python train.py --intermediate_size=1344 --parallel_block=false --init_std_up=0.0321 --init_std_down=0.0 --beta2=0.99 --lr_head=0.00615 --warmup_steps=547 --decay_shape="linear" --train_tokens=762400000
MLP neurons of a small language model. Each row is named by its layer, matrix (gate and up: input weights; down: output weights) and neuron, and shows model dimensions 16-111. Each number is 50 + 12 x the weight over its row's rms, rounded and kept within 0 to 99. A neuron's up and down rows have the sign that makes its largest values positive.
After each neuron's rows, "fires before" lists the tokens most often just after its 100 highest values on Wikipedia text that the model never trained on; "fires on" lists the tokens most often at its 100 highest values on Wikipedia text that the model never trained on.

L3.gate182:40 64 51 33 39 52 55 45 47 55 38 50 43 66 46 45 62 61 43 50 39 54 74 76 44 47 28 44 57 53 44 50 68 40 43 37 42 53 63 63 62 73 47 60 48 61 47 61 37 47 58 93 64 37 25 38 34 72 59 45 46 70 32 45 64 41 48 43 50 46 51 52 49 40 40 55 53 52 48 48 41 46 60 58 65 66 61 59 56 45 65 55 48 50 44 47
L3.up182:27 63 50 34 32 56 56 58 36 53 37 40 42 48 66 50 49 69 52 52 43 55 48 67 28 46 40 46 57 62 43 54 38 32 38 48 56 77 64 45 42 62 35 58 70 44 60 47 42 43 71 43 55 55 52 58 47 26 28 59 55 69 52 47 46 56 42 57 40 48 64 36 41 51 44 37 59 43 61 66 35 45 45 66 27 46 36 34 14 36 43 49 51 58 51 34
L3.down182:57 57 45 53 74 32 61 45 59 58 49 62 81 46 53 57 52 49 53 40 51 59 43 22 42 62 66 57 35 45 55 64 49 63 56 50 52 47 33 42 48 66 51 61 50 54 47 50 52 48 70 43 33 52 44 36 44 72 57 49 39 47 56 52 52 69 54 53 53 47 26 45 70 41 53 43 52 71 58 48 50 74 51 46 26 32 63 33 58 71 53 54 70 60 39 36
fires before: " |", " –", " F", " first"
fires on: " m", " –", " place", " medal", " put", " American"

L3.gate737:56 42 58 61 43 61 49 38 57 46 38 45 49 42 50 50 43 66 42 60 41 38 46 69 67 52 39 48 59 52 41 69 62 70 34 54 49 57 51 31 63 44 54 70 64 56 35 66 52 50 60 23 59 61 36 45 71 51 70 50 28 53 55 57 37 50 45 70 70 57 48 37 49 40 53 55 39 28 59 35 54 49 67 47 38 46 52 49 54 49 46 57 55 75 47 68
L3.up737:38 30 79 37 55 45 46 42 46 70 55 41 58 56 51 46 62 50 63 72 67 67 35 59 59 35 65 60 65 49 55 42 49 51 53 20 83 76 60 57 46 29 42 57 43 16 46 51 50 51 52 36 64 42 53 32 48 40 40 63 40 41 28 43 46 50 34 39 41 70 59 38 57 61 33 58 31 76 70 52 43 54 48 46 47 51 77 60 44 48 57 66 58 44 63 52
L3.down737:51 58 36 62 61 79 44 49 55 52 48 63 57 55 37 58 41 57 40 32 55 29 37 49 53 34 46 47 33 70 40 70 70 53 64 68 30 29 43 35 48 70 55 60 56 54 29 66 52 46 55 58 40 60 50 70 49 37 60 47 39 60 75 42 28 69 62 57 62 36 38 42 51 34 72 40 63 19 33 42 49 43 80 46 60 62 21 31 31 59 37 56 53 36 44 60
fires before: "\n"
fires on: "===", " ===", " right"

L3.gate166:35 43 58 39 34 54 40 36 42 44 42 49 23 07 59 47 73 62 57 28 48 40 42 45 48 44 43 56 72 42 52 58 35 41 51 44 52 59 33 57 38 49 69 52 46 47 38 28 44 70 69 41 35 54 35 22 53 37 63 45 41 54 50 47 28 40 30 43 55 46 45 55 31 45 37 26 25 39 55 41 69 49 46 42 46 47 58 59 69 58 72 51 53 55 33 46
L3.up166:60 57 66 23 50 51 64 55 62 48 54 51 38 43 52 74 58 41 40 24 68 57 43 46 50 41 55 43 58 45 54 64 36 43 45 53 43 55 62 55 40 59 62 43 57 47 32 42 67 46 48 48 47 60 50 21 75 28 52 47 49 43 47 43 55 45 52 40 68 50 50 58 42 37 44 36 38 45 65 73 53 49 72 57 30 57 62 34 65 80 67 18 46 60 60 67
L3.down166:32 64 50 54 68 60 51 49 60 52 67 44 58 43 28 39 19 42 59 62 49 74 40 67 52 75 65 64 34 33 36 46 64 23 50 43 34 44 46 51 57 40 33 37 56 55 21 40 58 44 59 34 56 45 53 39 56 45 31 52 44 50 56 56 50 42 42 50 49 66 73 51 43 65 42 79 42 45 45 57 40 58 49 59 57 74 35 36 62 55 52 44 60 48 60 44
fires before: " as", " for", " a", ",", " that"
fires on: " such", " so", " known", " So"

L3.gate821:60 46 55 31 36 50 17 47 56 74 36 53 21 53 45 39 15 60 68 39 48 32 57 47 36 62 51 63 22 62 39 74 43 70 52 70 51 51 49 50 26 45 65 59 59 50 43 48 37 53 45 60 36 72 26 43 57 50 65 51 56 72 56 69 47 54 39 39 44 36 62 35 39 49 43 59 53 60 50 60 63 51 44 58 41 38 61 60 50 38 44 64 71 49 51 47
L3.up821:78 63 61 34 47 50 48 55 58 75 48 41 43 64 45 57 38 48 61 15 57 49 66 35 40 49 42 65 35 40 46 76 57 58 52 49 42 46 54 62 35 58 99 60 43 46 49 44 47 29 54 53 43 31 43 64 54 28 56 55 51 43 59 53 63 63 48 55 43 51 44 26 37 58 46 51 47 65 71 57 61 76 49 54 41 44 40 70 67 54 32 43 46 54 57 55
L3.down821:54 47 41 67 47 36 63 43 40 64 26 46 56 22 47 72 29 60 39 80 52 52 50 41 57 64 64 56 55 31 54 27 56 21 40 47 43 50 23 49 59 44 35 43 34 53 57 34 51 65 55 58 54 47 48 40 48 40 50 45 42 66 41 54 58 42 58 57 42 50 35 54 76 30 36 55 36 52 29 43 45 33 67 53 32 52 61 53 59 58 43 61 71 58 42 36
fires before: " the", " his"
fires on: " in", " during", " During", " of", "During", " starting"

L5.gate698:46 37 50 44 41 42 54 35 67 57 42 61 47 64 59 52 46 62 50 33 68 68 51 57 60 63 43 63 69 52 61 45 48 29 47 25 45 51 61 74 69 35 35 46 71 42 57 57 36 80 52 56 56 31 53 48 55 43 43 48 47 56 58 50 59 41 54 44 50 44 53 66 76 53 55 30 51 36 26 51 61 60 36 41 49 56 52 36 68 36 50 52 54 39 59 40
L5.up698:46 49 46 62 57 59 50 39 60 62 46 58 57 23 54 48 66 50 52 51 44 37 60 56 65 50 46 50 31 46 75 60 43 59 53 46 38 53 34 53 44 50 50 61 47 36 41 67 37 58 47 54 32 44 52 52 46 32 38 50 62 51 58 49 51 62 44 47 43 69 52 56 55 34 60 42 51 62 55 64 56 69 43 30 73 66 39 49 57 32 38 57 39 25 60 56
L5.down698:31 50 37 43 60 38 65 54 50 49 67 55 35 42 49 32 58 35 52 58 60 46 48 44 29 55 30 66 53 64 33 36 52 49 41 63 36 30 48 68 68 54 48 44 59 22 60 50 66 51 67 26 60 68 44 51 55 57 73 33 26 75 58 25 38 41 41 55 62 50 52 51 48 45 64 26 64 44 44 58 59 47 64 59 27 50 55 45 61 68 33 47 69 72 61 48
fires before: "-", "\n", " "
fires on: "\n"

L3.gate1287:48 52 66 55 40 61 56 46 36 57 39 44 44 61 66 29 35 50 44 60 56 52 47 59 59 37 52 47 67 29 42 39 46 25 50 50 56 52 42 37 67 48 64 53 49 59 36 51 39 41 43 20 44 49 39 35 48 66 37 58 62 67 40 64 47 46 45 43 62 67 57 43 47 44 44 59 49 43 50 53 49 57 29 36 32 56 40 60 60 29 48 53 71 69 47 54
L3.up1287:39 54 63 65 42 65 36 58 37 27 68 61 58 53 63 29 35 62 41 56 53 52 30 24 60 41 46 55 38 42 50 43 60 38 28 52 48 47 62 33 58 55 67 66 36 47 34 66 33 51 29 39 35 38 52 35 47 50 39 63 59 66 34 53 50 48 38 47 70 67 56 34 64 43 34 66 59 68 34 67 46 58 48 37 41 59 32 57 34 55 46 47 55 60 42 60
L3.down1287:42 44 25 47 42 70 28 47 45 44 75 50 51 41 38 70 55 41 44 48 41 43 32 53 60 40 48 51 48 54 52 65 54 61 38 74 57 72 42 57 50 70 40 56 57 53 42 51 44 52 53 76 49 44 36 77 42 47 66 53 43 62 34 43 52 46 35 43 56 39 49 36 40 39 37 45 47 47 49 38 53 38 66 35 64 44 58 68 31 44 52 56 49 39 43 45
fires before: "\n"
fires on: "===", "=="

L5.gate242:48 39 46 34 63 57 53 48 55 63 49 47 40 60 46 48 79 55 40 40 50 57 66 54 55 50 57 60 55 35 41 41 57 44 55 53 36 72 57 49 39 51 58 30 44 50 25 41 59 61 53 54 52 47 49 56 54 52 45 38 53 47 75 46 38 45 40 37 74 47 52 46 52 45 53 58 27 57 57 25 57 45 56 46 26 58 61 60 44 39 58 52 34 50 48 55
L5.up242:65 62 38 27 46 54 38 56 67 38 53 61 42 43 49 63 41 52 40 37 35 32 47 53 50 57 63 45 68 44 43 52 46 54 51 65 62 52 43 50 70 52 63 53 46 37 71 64 34 52 31 62 69 40 48 51 41 45 55 54 42 49 32 44 62 50 54 63 50 70 70 57 41 65 50 38 67 61 53 55 78 34 65 30 65 40 26 48 58 49 40 51 40 36 82 36
L5.down242:45 37 51 49 32 42 56 43 59 47 68 46 68 49 45 48 41 46 70 38 66 46 48 14 57 45 61 39 59 45 47 58 62 54 53 65 44 69 32 53 47 23 49 53 62 72 44 81 55 71 43 49 49 50 26 61 50 40 58 53 49 65 44 45 43 50 70 19 60 51 65 39 39 63 59 55 64 49 46 61 48 61 66 57 50 63 50 47 61 40 47 30 42 68 48 45
fires before: "\n"
fires on: "==", " =="

L5.gate709:37 50 69 32 55 45 29 43 52 67 48 43 50 82 41 47 46 60 71 54 35 49 62 53 57 38 38 57 55 14 63 51 39 47 51 66 42 39 61 54 34 30 55 47 84 30 50 49 45 58 57 56 55 59 48 65 43 46 53 50 67 52 59 54 56 59 60 61 48 51 62 38 45 41 65 64 39 69 24 46 41 31 29 55 48 46 57 42 67 47 44 56 41 50 39 53
L5.up709:27 68 50 47 49 35 36 48 38 39 51 60 56 72 55 53 52 55 41 69 48 29 44 64 37 42 65 43 44 39 31 50 35 63 30 72 53 46 61 59 55 78 77 72 52 71 70 42 59 54 34 48 41 48 54 57 27 38 57 44 44 63 61 42 37 67 46 56 60 57 39 31 30 45 41 46 44 48 32 44 48 41 34 52 36 52 53 43 33 54 11 58 59 57 34 38
L5.down709:55 77 55 45 51 40 76 32 58 67 67 53 31 52 48 31 44 48 40 44 59 56 39 39 54 71 57 46 66 49 59 35 64 72 67 57 52 43 38 44 62 44 42 28 44 57 43 46 55 53 60 47 32 52 31 48 71 31 64 45 48 35 45 50 48 45 52 49 39 48 36 53 46 36 42 82 56 64 62 45 38 59 41 37 58 50 50 49 46 61 57 39 46 48 43 66
fires before: "s"
fires on: "'"

L5.gate13:47 36 52 39 43 41 42 24 60 47 57 51 51 53 46 49 43 44 62 46 65 63 54 53 56 59 66 35 48 68 38 59 50 46 49 58 29 60 38 62 50 44 46 41 65 66 32 62 36 58 45 63 47 49 59 51 39 45 62 69 43 61 36 40 44 44 43 41 68 37 39 26 59 51 51 60 38 49 36 49 41 44 41 40 79 45 50 60 51 46 49 64 61 34 68 57
L5.up13:44 35 43 58 64 35 74 49 57 73 54 58 39 79 46 56 35 43 42 59 55 35 32 50 50 57 43 64 54 28 35 50 72 52 47 38 40 36 67 47 36 35 56 48 27 51 65 65 48 65 32 41 58 48 59 76 53 36 44 32 55 56 42 55 55 48 68 45 50 54 44 43 37 57 40 44 39 58 26 56 59 49 54 54 29 51 30 49 43 44 44 44 39 56 40 21
L5.down13:30 37 52 31 34 22 40 41 62 54 62 43 66 34 33 59 32 69 66 48 45 54 55 52 57 49 57 68 39 51 38 47 44 55 47 52 25 50 31 58 39 32 38 22 55 39 63 48 51 58 47 44 55 56 49 30 44 73 71 52 51 68 55 48 32 57 46 31 65 42 56 85 47 42 62 53 34 57 58 32 51 28 50 40 53 33 66 88 25 59 45 49 46 63 45 45
fires before: "\n"
fires on: "===", " ===", "=="

L5.gate765:62 39 45 48 51 64 57 33 68 56 46 51 36 58 55 48 51 50 51 52 74 50 58 51 46 49 42 44 30 34 66 43 71 46 46 57 26 39 63 70 66 47 44 47 73 41 49 29 47 55 42 65 42 48 37 49 44 52 51 55 27 55 36 41 39 52 47 66 51 48 39 34 31 62 52 27 64 58 28 70 52 37 59 51 55 64 46 56 59 61 52 42 64 73 31 56
L5.up765:38 69 73 52 38 47 48 51 37 39 62 48 42 43 50 41 25 51 40 64 57 35 44 60 42 51 68 49 47 37 35 32 68 31 39 55 62 33 43 59 41 39 51 37 65 42 48 56 43 53 53 51 73 53 48 48 55 35 54 63 24 51 44 61 61 58 63 56 45 34 52 55 52 24 39 58 60 43 37 58 54 37 52 60 37 32 43 42 74 43 36 52 61 60 68 40
L5.down765:61 15 26 61 53 48 24 61 68 68 48 51 55 47 61 38 82 65 58 35 59 58 44 37 68 53 67 22 52 68 46 58 44 46 36 51 53 72 49 40 45 50 63 46 44 35 63 57 42 37 57 52 49 50 35 62 51 47 45 57 61 52 44 56 43 29 39 47 49 55 37 73 63 80 38 52 50 61 60 27 39 54 47 51 61 49 65 49 47 57 68 47 44 40 47 64
fires before: "\n", " ", " |"
fires on: " ===", "===", " |", ")"

L3.gate627:37 48 49 46 59 53 32 26 55 51 44 37 25 47 41 75 59 34 30 64 44 49 79 41 26 38 54 38 51 63 21 61 68 38 36 66 51 60 58 53 50 70 35 50 57 43 29 57 60 54 49 45 58 47 44 42 54 51 57 44 33 38 58 58 65 33 46 58 43 52 55 56 48 52 47 49 66 49 68 48 46 55 76 35 51 59 41 60 62 63 31 40 44 51 55 69
L3.up627:49 56 78 45 51 53 58 65 63 57 70 48 34 57 65 55 26 65 59 48 49 30 31 41 47 65 41 50 17 41 49 54 65 72 63 46 48 52 33 74 44 67 33 43 48 58 66 88 53 43 43 54 34 58 78 51 74 49 67 39 51 62 46 43 60 42 53 57 52 73 38 58 40 49 68 49 71 60 60 38 55 51 31 50 62 52 55 42 49 43 52 61 33 43 37 70
L3.down627:41 29 47 48 46 55 58 46 50 64 47 35 60 66 46 25 50 54 45 43 54 53 57 46 56 49 42 54 64 45 51 47 45 29 46 49 58 62 60 48 54 32 58 71 46 43 58 33 52 36 59 33 68 37 42 57 31 44 61 53 53 34 78 62 39 44 57 46 58 41 85 57 45 56 47 54 45 51 27 66 49 29 63 61 49 49 58 46 57 45 38 52 74 49 42 43
fires before: " |"
fires on: " 0", "ender"

L3.gate797:47 57 61 50 46 48 24 42 47 60 32 39 48 29 37 37 67 64 61 44 33 39 71 52 50 52 52 30 37 52 44 55 76 46 61 52 57 57 16 49 54 52 56 67 67 56 53 52 64 41 65 61 62 67 45 54 32 71 62 66 50 77 44 71 33 68 59 68 54 57 47 38 48 48 36 53 44 42 72 49 46 35 62 44 60 41 67 55 62 55 54 48 55 59 52 55
L3.up797:38 71 36 56 41 38 47 68 61 45 51 57 46 65 44 48 38 40 59 56 83 47 55 77 56 52 41 56 40 58 37 51 55 60 69 42 64 33 34 41 50 50 74 37 48 56 66 55 71 64 63 35 54 50 74 30 60 32 54 51 30 45 42 82 53 40 50 30 51 35 60 63 32 46 49 44 48 55 42 42 53 49 85 50 32 33 61 49 49 51 26 50 60 53 56 41
L3.down797:22 40 54 25 51 60 63 28 47 55 63 48 59 43 56 80 44 52 54 73 39 72 40 66 44 53 67 39 52 42 30 36 29 58 52 61 48 69 55 53 66 36 35 33 63 58 57 35 44 57 59 45 48 53 46 57 34 59 50 62 48 88 57 41 48 38 44 50 46 64 40 40 60 49 57 34 45 34 72 55 65 43 37 57 45 46 56 67 53 53 49 53 47 44 47 55
fires before: ";", " first", " |", " F", " My", " second"
fires on: " –", " —"

L3.gate381:42 55 41 34 40 25 70 57 50 54 69 38 47 57 52 48 66 48 46 68 48 64 55 51 47 59 59 54 41 27 63 61 54 56 31 47 44 40 35 35 59 48 69 50 63 47 43 59 43 57 50 45 43 58 32 45 33 41 22 26 41 57 46 61 42 43 55 27 61 59 58 57 60 66 51 38 40 51 50 59 70 47 46 35 54 56 45 37 40 52 36 64 48 42 47 56
L3.up381:58 70 64 58 66 58 52 41 68 57 31 29 34 54 57 41 34 68 37 45 29 64 89 44 44 37 69 70 42 36 35 34 42 43 53 53 46 55 41 56 34 36 52 48 54 53 58 66 40 75 33 52 69 37 70 64 34 37 25 45 42 59 46 55 55 54 38 54 55 40 45 37 56 79 50 44 44 58 40 61 74 36 48 45 58 38 37 58 48 53 34 47 53 59 41 36
L3.down381:53 45 57 59 43 51 46 35 66 53 32 65 73 51 52 51 38 42 50 38 55 41 61 69 55 69 36 61 37 65 56 45 74 43 48 71 78 53 44 78 62 49 57 42 74 62 41 57 61 50 52 41 58 42 57 17 56 59 57 60 50 80 59 53 51 29 51 71 41 48 50 50 65 52 40 69 60 75 42 53 56 54 70 51 60 53 60 50 74 51 51 30 58 44 62 53
fires before: " the", " his", "s", " this"
fires on: " during", " During", "ven", " into", " for", "During"

L5.gate1080:43 38 61 72 41 43 40 47 58 54 51 68 49 60 51 37 42 67 74 47 32 43 70 58 51 15 45 40 61 35 56 46 52 24 53 65 42 42 50 41 36 51 51 51 53 38 61 49 51 50 42 47 72 57 51 50 42 47 47 53 69 45 65 47 56 67 60 47 31 59 43 34 54 29 32 62 44 46 57 57 53 59 55 48 52 46 68 56 64 46 51 76 62 61 62 58
L5.up1080:46 49 55 40 68 48 64 67 36 49 47 58 47 56 39 41 32 22 54 36 36 34 70 31 76 63 37 27 42 54 40 53 55 52 40 56 83 56 53 49 61 51 51 48 41 48 47 55 31 33 60 32 61 55 56 64 49 49 59 66 48 41 48 52 47 41 58 66 45 57 54 66 48 67 56 33 51 49 40 46 54 41 47 38 40 72 54 52 46 44 38 50 51 26 43 58
L5.down1080:44 42 56 42 53 58 64 45 43 46 41 56 40 67 51 56 79 50 41 69 49 46 49 55 41 32 56 60 45 53 34 58 41 61 32 27 38 73 50 42 34 50 38 42 63 24 32 66 42 48 44 73 45 42 28 44 43 50 59 44 54 36 48 12 49 42 36 58 69 46 63 57 52 35 48 66 58 34 47 74 58 39 47 59 54 42 49 50 60 60 63 56 48 47 60 53
fires before: "s"
fires on: "'", "’"

L3.gate581:53 36 56 63 68 56 51 40 62 56 30 53 57 45 31 56 51 53 35 67 47 50 50 46 61 60 47 33 40 58 24 57 85 47 63 36 27 52 43 49 63 31 34 46 58 42 55 70 57 46 67 56 44 58 37 34 35 59 69 47 35 51 45 53 47 66 75 61 44 51 58 34 34 22 49 53 27 52 38 41 70 30 66 45 34 49 55 59 52 43 60 42 54 47 31 57
L3.up581:43 40 43 27 49 55 51 57 47 51 66 51 51 48 39 57 64 58 27 26 45 49 53 51 45 58 70 45 73 37 63 53 43 55 58 25 48 44 62 27 62 33 53 47 34 49 32 54 52 41 55 62 51 57 72 57 43 61 66 39 37 34 46 62 52 50 66 50 56 65 47 71 35 61 56 38 49 55 50 50 45 48 81 55 51 40 62 45 62 41 46 52 43 57 31 60
L3.down581:48 48 36 61 65 44 41 57 48 50 41 39 44 57 75 43 52 48 44 47 53 50 68 46 43 46 53 55 62 53 42 43 37 55 67 29 51 49 53 62 45 80 54 46 54 53 61 23 76 52 23 45 35 55 56 55 49 60 45 45 46 42 58 65 34 52 26 45 38 63 66 35 72 57 45 43 41 53 63 35 63 19 30 43 73 55 61 60 39 45 46 40 49 35 36 61
fires before: " |", "ara", "r"
fires on: "x", " Q", "4", "2"

L3.gate804:49 54 42 23 51 52 42 50 56 73 69 58 39 68 42 48 51 42 50 46 28 38 44 37 44 70 44 52 44 63 54 38 34 58 71 46 57 62 38 69 47 52 36 48 67 43 39 24 46 70 51 73 62 51 45 46 51 53 61 42 43 41 49 61 61 52 32 46 38 55 73 35 52 35 59 43 53 47 41 61 26 72 61 49 55 35 51 37 51 55 47 61 43 45 51 56
L3.up804:43 58 48 40 51 50 34 51 51 51 47 48 52 56 48 49 44 45 64 52 23 28 55 43 52 60 36 62 29 58 37 21 37 54 58 56 70 66 50 74 49 44 50 38 47 37 25 27 60 59 57 58 54 48 56 39 53 67 72 27 26 53 61 54 50 53 42 09 39 37 79 60 52 39 49 53 54 41 53 60 36 74 32 60 43 36 62 48 47 65 67 44 39 34 58 62
L3.down804:32 60 50 63 51 62 46 43 51 70 44 46 22 49 46 74 39 45 55 41 38 37 42 45 64 43 56 51 26 64 41 32 67 66 40 50 55 41 58 47 49 50 45 47 57 72 63 39 32 49 63 32 61 50 47 61 45 36 62 66 43 46 37 38 52 28 41 50 58 40 50 63 61 64 54 46 70 58 45 74 47 58 51 61 65 59 75 48 57 42 63 46 59 48 52 45
fires before: " |", " Spartak"
fires on: " HUN", " RUS", " GER", " FRA", " ENG"

L3.gate572:71 60 58 40 46 57 49 43 61 48 47 51 37 59 50 51 62 47 46 55 68 54 42 56 38 67 63 56 65 44 55 75 44 68 69 55 50 55 20 39 48 49 54 44 58 35 60 48 39 44 69 48 65 72 54 35 37 80 61 53 41 56 26 52 50 48 63 50 35 66 32 54 52 45 47 36 37 58 59 34 55 58 42 66 53 63 54 50 53 44 59 49 54 42 51 43
L3.up572:80 55 52 38 58 53 67 48 59 32 58 38 31 66 51 59 47 56 57 49 76 44 58 37 62 56 37 43 53 62 66 53 51 52 68 67 48 58 36 31 53 38 48 52 74 42 49 53 39 44 48 31 40 55 41 29 45 66 40 55 33 63 36 42 31 55 39 49 43 46 60 65 51 34 51 40 28 68 61 38 53 62 44 71 47 71 45 35 57 64 57 34 49 32 33 60
L3.down572:71 43 49 38 52 67 83 52 65 56 62 73 64 44 39 53 64 49 56 54 48 60 63 28 49 42 37 56 48 38 37 34 46 34 61 52 43 43 37 68 43 58 53 75 66 58 54 58 42 53 45 29 50 36 24 56 73 32 45 67 53 35 45 27 45 34 49 49 65 66 48 66 41 60 54 35 70 47 36 51 33 68 39 50 50 64 60 29 63 43 60 60 69 46 43 70
fires before: " to", " as", " for"
fires on: " known", " appointed", " returned", " added", " named"

L5.gate1159:66 51 42 49 33 37 49 48 45 68 43 52 61 56 55 53 47 51 41 60 40 64 41 54 48 35 54 52 68 59 61 44 63 57 26 54 57 63 48 68 46 55 33 51 51 71 39 36 45 58 53 43 60 48 44 37 30 52 54 63 56 63 48 63 45 44 51 32 77 39 70 48 78 41 56 55 65 66 74 40 60 33 33 41 49 42 57 53 19 51 28 61 63 71 31 52
L5.up1159:51 60 51 70 42 38 46 52 55 46 63 37 34 21 44 57 46 41 54 57 31 56 42 70 62 42 65 33 70 57 33 79 53 43 45 50 38 63 42 42 55 58 54 52 57 39 33 44 44 47 42 44 48 33 51 42 58 34 29 50 46 50 22 63 59 49 39 59 51 62 53 35 55 41 52 29 57 36 74 39 54 72 48 58 52 49 51 43 55 60 48 45 25 42 38 38
L5.down1159:45 26 33 31 54 60 40 51 60 50 34 36 59 64 30 54 31 47 50 62 30 53 49 50 53 47 35 85 54 52 72 30 75 63 55 35 57 28 40 65 38 41 61 44 39 58 81 68 50 65 46 50 38 55 37 48 37 60 60 58 61 43 52 45 42 42 47 38 75 59 68 53 40 42 39 59 52 56 48 63 67 19 48 54 57 33 68 52 46 60 48 63 66 64 42 57
fires before: "\n", " "
fires on: " |", "|", ";"

L3.gate1204:53 57 62 29 54 51 36 58 48 51 59 37 48 57 35 46 52 64 45 60 58 38 50 44 48 35 60 53 75 42 38 48 54 45 61 56 59 61 28 37 62 43 70 45 63 45 26 37 62 58 66 62 57 54 36 40 54 56 51 66 50 53 50 46 54 55 55 51 41 49 68 51 53 48 55 52 46 50 56 61 42 33 42 48 36 41 62 69 44 45 55 58 59 63 35 65
L3.up1204:45 53 43 35 44 73 40 51 30 56 53 52 30 68 49 52 52 24 50 50 64 39 21 46 62 51 52 64 50 45 38 41 77 52 66 57 56 56 69 42 50 44 62 70 59 48 48 66 48 79 38 62 58 42 34 57 45 48 66 65 44 44 47 70 52 46 49 67 67 61 55 60 34 55 42 60 31 37 37 53 47 33 58 63 45 75 51 54 41 44 42 56 40 37 66 35
L3.down1204:21 43 31 42 51 66 51 71 51 35 55 57 51 41 55 60 52 51 68 32 67 36 56 43 42 58 51 62 51 27 59 67 59 50 56 43 37 42 43 58 54 48 52 42 63 53 41 59 60 51 38 65 45 42 44 52 34 51 50 40 39 52 45 47 75 48 36 25 68 49 56 41 37 53 25 43 66 65 39 34 70 45 56 29 49 60 55 56 62 48 36 59 45 46 62 65
fires before: "\n"
fires on: " ==", "==", "===", " ==="

L3.gate814:42 60 51 45 32 55 64 66 54 31 76 45 42 40 40 44 42 33 27 48 47 39 60 56 55 45 60 54 31 15 35 63 30 37 58 30 60 61 40 48 35 84 41 47 45 47 49 64 56 43 48 37 61 50 55 62 59 52 59 74 38 66 53 70 36 51 48 54 55 50 43 55 62 31 51 51 37 46 36 67 67 58 31 46 40 57 43 55 51 52 44 53 52 60 58 58
L3.up814:58 60 61 54 52 56 34 37 39 30 32 44 50 48 51 49 32 43 85 32 43 10 69 40 62 45 34 46 72 34 22 59 39 55 68 50 30 27 39 35 49 42 54 52 43 63 53 33 68 70 37 61 32 67 52 52 60 46 61 63 54 59 62 32 65 55 54 45 52 43 52 37 48 60 48 41 77 46 45 70 50 49 50 45 13 42 49 69 75 44 60 46 68 36 29 50
L3.down814:62 26 32 45 64 41 53 45 69 73 40 61 58 63 62 48 54 55 41 70 73 69 44 56 45 63 72 58 43 62 59 40 53 42 22 55 43 47 52 54 65 43 47 49 58 50 36 51 45 41 43 40 68 37 40 46 36 55 50 51 45 45 42 63 58 54 59 64 40 57 44 41 26 43 33 65 56 39 62 52 58 40 40 48 59 51 56 38 39 28 52 44 44 44 64 47
fires before: " |", ".", ","
fires on: " 1", " 2", " Votes", " a", " No"

L3.gate331:53 40 40 63 63 37 44 52 45 40 48 44 70 64 65 58 76 40 59 48 64 41 40 45 61 59 43 73 51 37 47 33 69 60 51 52 69 43 41 43 73 63 48 43 37 48 63 35 42 63 46 43 42 52 47 54 44 64 56 74 78 56 63 39 54 68 28 59 37 55 60 58 48 52 42 52 42 58 47 67 52 49 75 70 44 36 52 23 62 48 45 36 36 67 63 68
L3.up331:47 43 57 49 34 61 33 46 23 64 69 34 35 58 48 58 64 52 54 35 53 38 45 45 49 57 37 71 36 54 53 37 59 45 43 64 58 55 37 62 40 47 40 63 48 46 33 51 70 70 48 58 51 28 47 36 32 22 59 46 71 57 67 25 42 51 35 68 45 63 74 55 47 32 54 63 73 51 36 63 50 52 34 64 70 42 57 47 60 45 70 43 40 57 65 33
L3.down331:39 27 57 59 34 49 52 40 52 39 43 41 71 57 57 50 50 60 57 63 35 56 42 51 41 59 50 61 61 66 46 62 50 53 33 53 52 36 38 29 55 51 46 46 25 61 86 27 55 42 35 46 55 60 52 44 53 65 61 55 52 39 44 42 54 63 41 35 44 40 41 42 68 47 48 34 31 57 49 32 52 55 81 39 40 73 55 44 32 50 41 54 69 50 48 66
fires before: "\n", "ara", " |", "ah"
fires on: "==", "B", " Q", " ==", " cm", "Q"